config = dict(
    n_layer=16,
    d_model=384,
    n_head=6,
    n_kv_head=6,
    head_dim=64,
    d_mlp=1536,
    vocab_size=8192,
    activation='tanh_gelu',
    norm='rmsnorm',
    norm_place='pre',
    norm_eps=1e-06,
    positions='learned',
    qk_norm=False,
    attn_scale=0.125,
    bias='all',
    tie_embeddings=True,
    parallel_block=False,
    init='normal',
    init_std_qkv=0.0159,
    init_std_o=0.00282,
    init_std_up=0.0159,
    init_std_down=0.00282,
    optimizer='adamw',
    lr=0.000867,
    lr_mult_qkv=0.4,
    beta1=0.95,
    beta2=0.98,
    lr_head=0.0069,
    grad_clip=1.0,
    warmup_steps=484,
    schedule='wsd',
    decay_fraction=0.759,
    decay_shape='sqrt',
    final_lr_fraction=0.02,
    batch_tokens=65536,
    seq_len=1024,
    doc_mask=True,
    train_tokens=585400000,
    steps=8933,
    dataset='wikipedia_en',
)
MLP neurons of a small language model. Each row is named by its layer, matrix (up: input weights) and neuron, and shows model dimensions 0-95. Each number is 500 + 50 x the weight over its row's rms, rounded and kept within 0 to 999. Numbers have three digits each.
After each neuron's rows, "fires on" lists the tokens most often at its 100 highest values on Wikipedia text that the model never trained on.

L11.up1053:433472498569426489468515480471596474469498482513485525465469467404464533494511480489513620430418551451428508529490431506504500459496540412493428488505507479425506539408520498512387417564478454470523505444518522564450574494439434441559504507475420554457411478479504456523446539518451413578
fires on: " V", " Em", "im", " v", "V", " M"

L12.up311:500402496427521433418489484520525512470498429533484427444540492465532569492532534544466483515520454555479535507509554508506452581541458481428480383553589459440506473457544519458431461503522515518489400527452460482422463428452581500489480589561545543520516496504479465484553498471447461534
fires on: " |"

L11.up904:545462476544476513537470473592416567546560494524535497427504522510531578507437466454491520404504526493468495460487460493462444425459536386574565481597400512487479530448512504611588497584407547496594432530542504571467454474429438569489523589495365486375464514516482511458501431474533458501
fires on: " T", " t"

L2.up1114:501511500418458578475509517549523469613445451496506515509463481500369598529454513479457491498440497483493458535422341476507455517418551495525534520503545469454455617503572526545413508484506420461468488607525529548430532511551437520511570527466523528504468477562530475539428447473541489520
fires on: " the", " ="

L12.up1306:458431562448465431505475525572599519560601557520471494549459529472477568593484440569505500468576603565533564475431507537545430391536528438441550512467567456476495547465597459524530481526462499542497449461539428522449414537410477537439481475485443598481480440391490502442502527486518530514
fires on: " p", " E", " P", "-w", " v", " S"

L11.up1363:441415461472433548553508483510411500522478444478508660442404559459436476462506427457506447517500587518457486476432501458507507494530534535537461513610491526424445550559503533477499492451423451524527478484481517506521481573459489512492501507475496462501459420530478528479438394527550470558
fires on: "'s", " the", " from", "|", " and"

L3.up9:478491429487477533471434553496536457439429471580449462504525459513422594467438450510438498493500523544531494485474554607517470594467424507522553474542526431510512552538618486433420508524469485386494428496462461465440420478510477547410477466492469534533509509529548465576551412494551520570
fires on: " |"

L3.up388:484412446495428520499532489490487428437532438432439491404498484476483507465444425521490485537567427570448550495528526477452494531495432379573453444547536433538473462489577546480412503503570491497498461557499493538552511523450434508546496552608513540496439415561545406515504483431481506592
fires on: " |", "ak"

L12.up239:550466355568417531532606512502531476571539527487477624490514578388561577498501470466576522481490424460432486528425440516424495408529524512462492520536408492466496564535533559568508523551594538492551409566504501476447416467454444516541500474552594456483408528521501449592515562480587530474
fires on: " Ch", "\n", " ch", "Ch", " cl", "i"

L11.up1450:438519507504480482558437436578469505536488431568545586466456581458513500500482554587497510476531549471503509471510385555438455422550525483522509539603536481448482475396505544556497420519480458482488521446523524575501432558397452589500570620447373552527369449515541418485407526464403503524
fires on: " S", " M", " She"

L11.up625:428515488471522535541535416493473496520478514545461537520500482531493548382430459534523538552482516451505502515448491462563493533479462533529508571538420478475442483431519584472553522425557519432580561529544580471487510609434447566509661494466472524494491479503458443540528425515517472513
fires on: " M", " S", " V", " operation", " studied", " architect"

L11.up365:419451418509523482499497464515602531498503372516494459408458477472446501495458464554493533448551417550426504530475535559491507501488574460511414528526459482489330548487558580500523468494532481494523510465436571470553488558478415597463582545545542524519439422477475471551563538502471497495
fires on: ",", " –", " and", "\n", "s,", " by"

L3.up242:524412510547459481503559465472494356480504466540445506458465457510481514443500523612542543566521442566543483372526531542464492488497421496537431486476563362514522491451471627455471436527556482488500527559503473557547551491479494549480510617581469562446451502534562369567480450465505424565
fires on: " |"

L11.up880:416508450460453497565464447503529491517479411529453559454492459525427439435500488584445578533473473529472498545451418536472536384465578426403539486487506484496379529484488516538513358616591452481560549506554520479497480424491473481450544534481406536519462425515543454562490518432475516477
fires on: " |"

L11.up1063:510445489459475478554494436476463454514509469539500559474405388516509556526499417473552536486466521516542554502484443516517492352481525493544487623544468460563475525496506527530391536631478536467594486539493605416421511406474554506546475547463432494537447478511515558403497495448437571559
fires on: "an", " Se", " (J", "J", " T"

L2.up1013:479507518432519503554507521466586439463475421523456575462356547516404440400503436432480514500476547535595540439424450411455493440384402524457542404476465430471513583457576542544437550476508587475504403480602510596561556632525471481615463474465502511483537516471501514419469516523570522529
fires on: " there", " There", " following", "There"

L12.up244:471515495520463462464559454518536506488531483491546475434561541483501546375530558546467522495580480483367503480486515533524488435504496492440434407477529483435454526534498400445462448590525475425496543454383500458615576485461515514559564466555582437442520492495451557536436392385487532576
fires on: " to", " m", " born", "qu", "str", "d"

L12.up730:475466505489466561495526479500454503529447510535515553562436537496470526476540511484497504477445514471507492542410382439511462479429563472525501551538512578506504492372504502545437496608444512459491497454453535522463572482505482505543581524519444583494516416565480499546478494530478399532
fires on: " the", " this", ":", " T"

L11.up999:471510495425484497497455486494471431416563435441501496527524481394576572373470548468555515509431587455532542463485446481543526520580522502509540497486479503416439563396497496572519490513537529559489517477438540535458505472460583577521523476457419496517388493485529468494528397484464433580
fires on: " S", " D", " B"

L12.up820:449506509509461511560520473540573546551449481547520550510476553434576485533518462481413532442552494521488574455428439558558532426509596454422532542500422518514521518445454570533445504529436549520490521501469506475508447452415474513437501550547522522439491413499543564514460563518457424512
fires on: " Y", " J", " \"T", "-y", " g"

L11.up218:440430519467568498494548457438463470522546335503466566401461518426495543480611473524509562459408470478457484388438601456491491453482519502463448443538622517497544482502469448486402526492524531485589509483451439463503603554556513501541497509505472534552485458513515580444435493470561503500
fires on: " and", ",", "s,", " York,", " the", "D"

L12.up891:478470447490412567475508478448472484521513501595432527526449480458459562460418537495520503428490473501496454500514543439568536513414471425553394420526512532418485499513498584491497537653486533475523559500504533555554497509524523570484560461518563508520429430570525528472481449509492489463
fires on: " for", " on", " by", " For", " of"

L11.up660:516521463449514394494518507438478442458549548425571521541500524531497471430418597507566514474533545555492572570413440542475411404448462370463566520426524371467410431485483511505374514589514463501478496527559514429484453418450414560557468501428515523474494552533505426513444547516466531530
fires on: " Mar", " Al", " M", "é"

L11.up1055:509476551506485548584529485523475544561507452516478565505525463486504545382497441527460507506498497469522546532624510498597435522566552413489511499621472530536440479431465507498439540529469503479534523453530378616387534502457371484500432537474457561471428498522537451531535537488461488478
fires on: " to", " v", " ass", " t"

L2.up213:506446500528427506503585498553506411533442480575388562557471498483452535492454535496408510472473482486616496433475429470451459500476499501486462522495483512426551574504544516501398418481508499362476465529441501608549506472502503544524528529526436567478518407582492460519469437524584522484
fires on: " |", " the", " developed"

L12.up1524:537473452566532462550562505467583456434380440494503510438418595471465479461460472471414499465504533510439522412456423517428519532506411517546588480499530517482496545513432474451531408493513443483476508493445498416561616507588525595483545507577465493418570432435481447421466450492522410542
fires on: "\n", " Stadium", ",", "s,"

L2.up439:525409408529493504515501492509461484446552367502457566433518531487511504505395500506534501562566514659446497460493517479502397520449391459510503382567478417518486482522600526506546510521573657459512534587619519485522579422444503565563458584613449518482432541522590522459431440451505491593
fires on: " |", " 0"

L2.up1396:463452494490523525456477446602465379589460512500421451457529504520380424547302522471498465540551553508592541483458424467474549479403515509480531400578492475504467529465548480484470495497492439447557498552571483533507496537506446451616477641511414532470510377430540423547432492489521504468
fires on: " is", " a", " was", " an", " he", " He"

L12.up469:517501477475478495607608475467455515540495458512486460560401453535511593481577463483457493500449595551556508527546561535459411491519507477539586458583417537484493466538564563467562483502469555479537522494537431420530572423456447535481537421488465477512451441545464581429497480473516481444
fires on: " J", "j", "as", "J"

L11.up1526:461562507492530431514483539531562472431496373518550483497415492454474475499500385507455491466521460474415513470416451535504517480462489547567520520567528488502501493508550520393516502512441537488520510473444504508464631527493491536422527502450481479445467440482540514541518543470509473650
fires on: ",", "es,", "s,", ";", " them,", "e,"

L12.up1359:401420477552462508462481424634544457529409429516480485544465562351497618425465432508570571520514505486443567464333513555447476484545500480594463480487491473436469522428542450496478498509548542405543476537534624535360479523471446542513453485478567489437438489541501485473423518509504484527
fires on: " Ch", " ch", "ch", "Ch", " San"

L12.up890:528522406441505465521487440600553455535563468467480482477522511490488418405461562566468522554523560521564520563451475591497455412455549471506449447535512448522553582409597442391634374602424506514480487490439567474529481517482491435423519444517486503462480481423581479538493548471587441457
fires on: " |", " is", " well"

L11.up777:541554524493536546585545444478486454562514441484461430476532538498516539432433494473426448454524529595464463479521459485530460520567425543481474441476546503462534507506518549506469489541580481459466575517513532354531534497517501450490445524499498534591464488555491559493505547419470471482
fires on: "id", "ear", "ire"

L12.up502:385443482509420477578538515579534502502523454489463467456553407419460580447475410503450521549521525524536452651442494531444558440510563524535441499492489484469417464420517471512548450491526471483542587474559430523495539499488477469547494531617528572546444452518589510463502448472512472470
fires on: " in", " and", " |", " wrote", " v.", ","

L3.up1057:472444521601442492484558500499526567648461500601545433474441574522522480497492581517533542480565442624499509477552485469492408451503528508514510529533433482483542542441470504567444397522483549361528379512462435527596531540502478481488563582636432517496496466488540503443513440499546495601
fires on: "==", " |", "===", "°E", " ==", " that"

L12.up215:435479555452575452542581490482494488505541529530567488488577538477516544495534551528549506543485494519402511391525461382550518556494468526505451479523502451484510464503483469481515452449462545497515375517487504446531553488514563533540570553493486495471539494512479488461402522486535436543
fires on: " =", "==", " ==", " politician", " (born"

L12.up1445:431516556517472515598507457560536486568554479493434515502492456471565551549483478545426457554549523663431584547460492489516524523472507475451492417490559474495497515495533549460552509464509563506550507518553551496443503545432485495581559527535511501526438593501548493439481512515476592482
fires on: " F", " P", " S", " K", " C", " (C"

L12.up536:540561461510472463524487534463531463547523428583512504452516496407538525518481560531435578396560515460524493509435459585501483477628516547468508486523496562466510596543558525489454503455437422410484574465534549506488467502528557475440488485524517573512490471518472543556527486495502483538
fires on: " and", " to", "L", "er", " became"

L12.up1018:635523398458429561578511530432413512481523497475466649399393459555482426492417482529544522521542423509483488416451468482587512486488470416512483492477545489533487533480599569471526457569472535428547551473547587515497566476441461495554440482455562451554475482463504474516591509489475403521
fires on: " of", " by", "at", " on", " in", "s"

L12.up855:465427446550472524462466437466466511485419494576541514599516480521494486414519482553570490448413443503369518467365505578552475442498554407542506604521424581473513482552506454474565511646463501507501431521462435504510518457518490551517489456552471539546481463501538435473505412547449507585
fires on: " a", " A", " im", "im", " st", " St"

L12.up1452:507536488399507513502496410553546498454539468520443580528477517550496456430515500541492568466457489520581505516582552493510564492514451489539569548631509464533515476552546553515452496597461656483459491502493488384466574414483504460513574607484416587572454426556450519559479607419499513481
fires on: " was", " a", " This", "al", " is", " will"

L3.up489:505507527477531580530466489414490558490673513532465550501448511481527487496465437476483469488472478539493519433505499479470360542452482469476500519467552449504557533493574449505438553495509483534603457541555532475515434519486540498536448509546469569403505463474507479458450537507507554414
fires on: " by", " as", "(", " (198"

L12.up777:385400585592505478436502451582473447515426544432385476512499534477464452483448512465532445452507549434479500477405516487461514458478526491519438496560432504546507483460423412597511521436508621509473470526519586595429519479479479489455503460526495520464415436503471515557483514454456432517
fires on: " S", "in", ";", " K", "r", " Con"

L12.up7:491442492403472485485553482511491532541546469460551460402448583462515488448466532495554557466506532431614564385459481550531485501472406460432611472536516440458498445495596553393493419546602398513533510454462451519484483434522402491533536570539468479499409474524476425542490498442476406459
fires on: " m", " H", " h", " M", " Ab"

L12.up1031:534511447493412548470601496521600452538449473489466558533467497493511574497483517504433472471519445493432524521420527597543449470467538403482493522513469466527401594483483479405521495490552497492551536503609468590446494502401432514504545493489484496439461498507536506591501473519526502542
fires on: " ch", " m", " Ch", " Qu", " Kh", " h"

L12.up1041:467512471486547553524497514513505445493508463458435516487437517484471450551487506589526483454513539422506639536490536502428550508450528543464437449482558500505485486446518487530568385529532469543531395467477572560547473521429454584527483553542426508512436450462567634487479485460388519537
fires on: "|", "ol", "os", "ro", "ac", "us"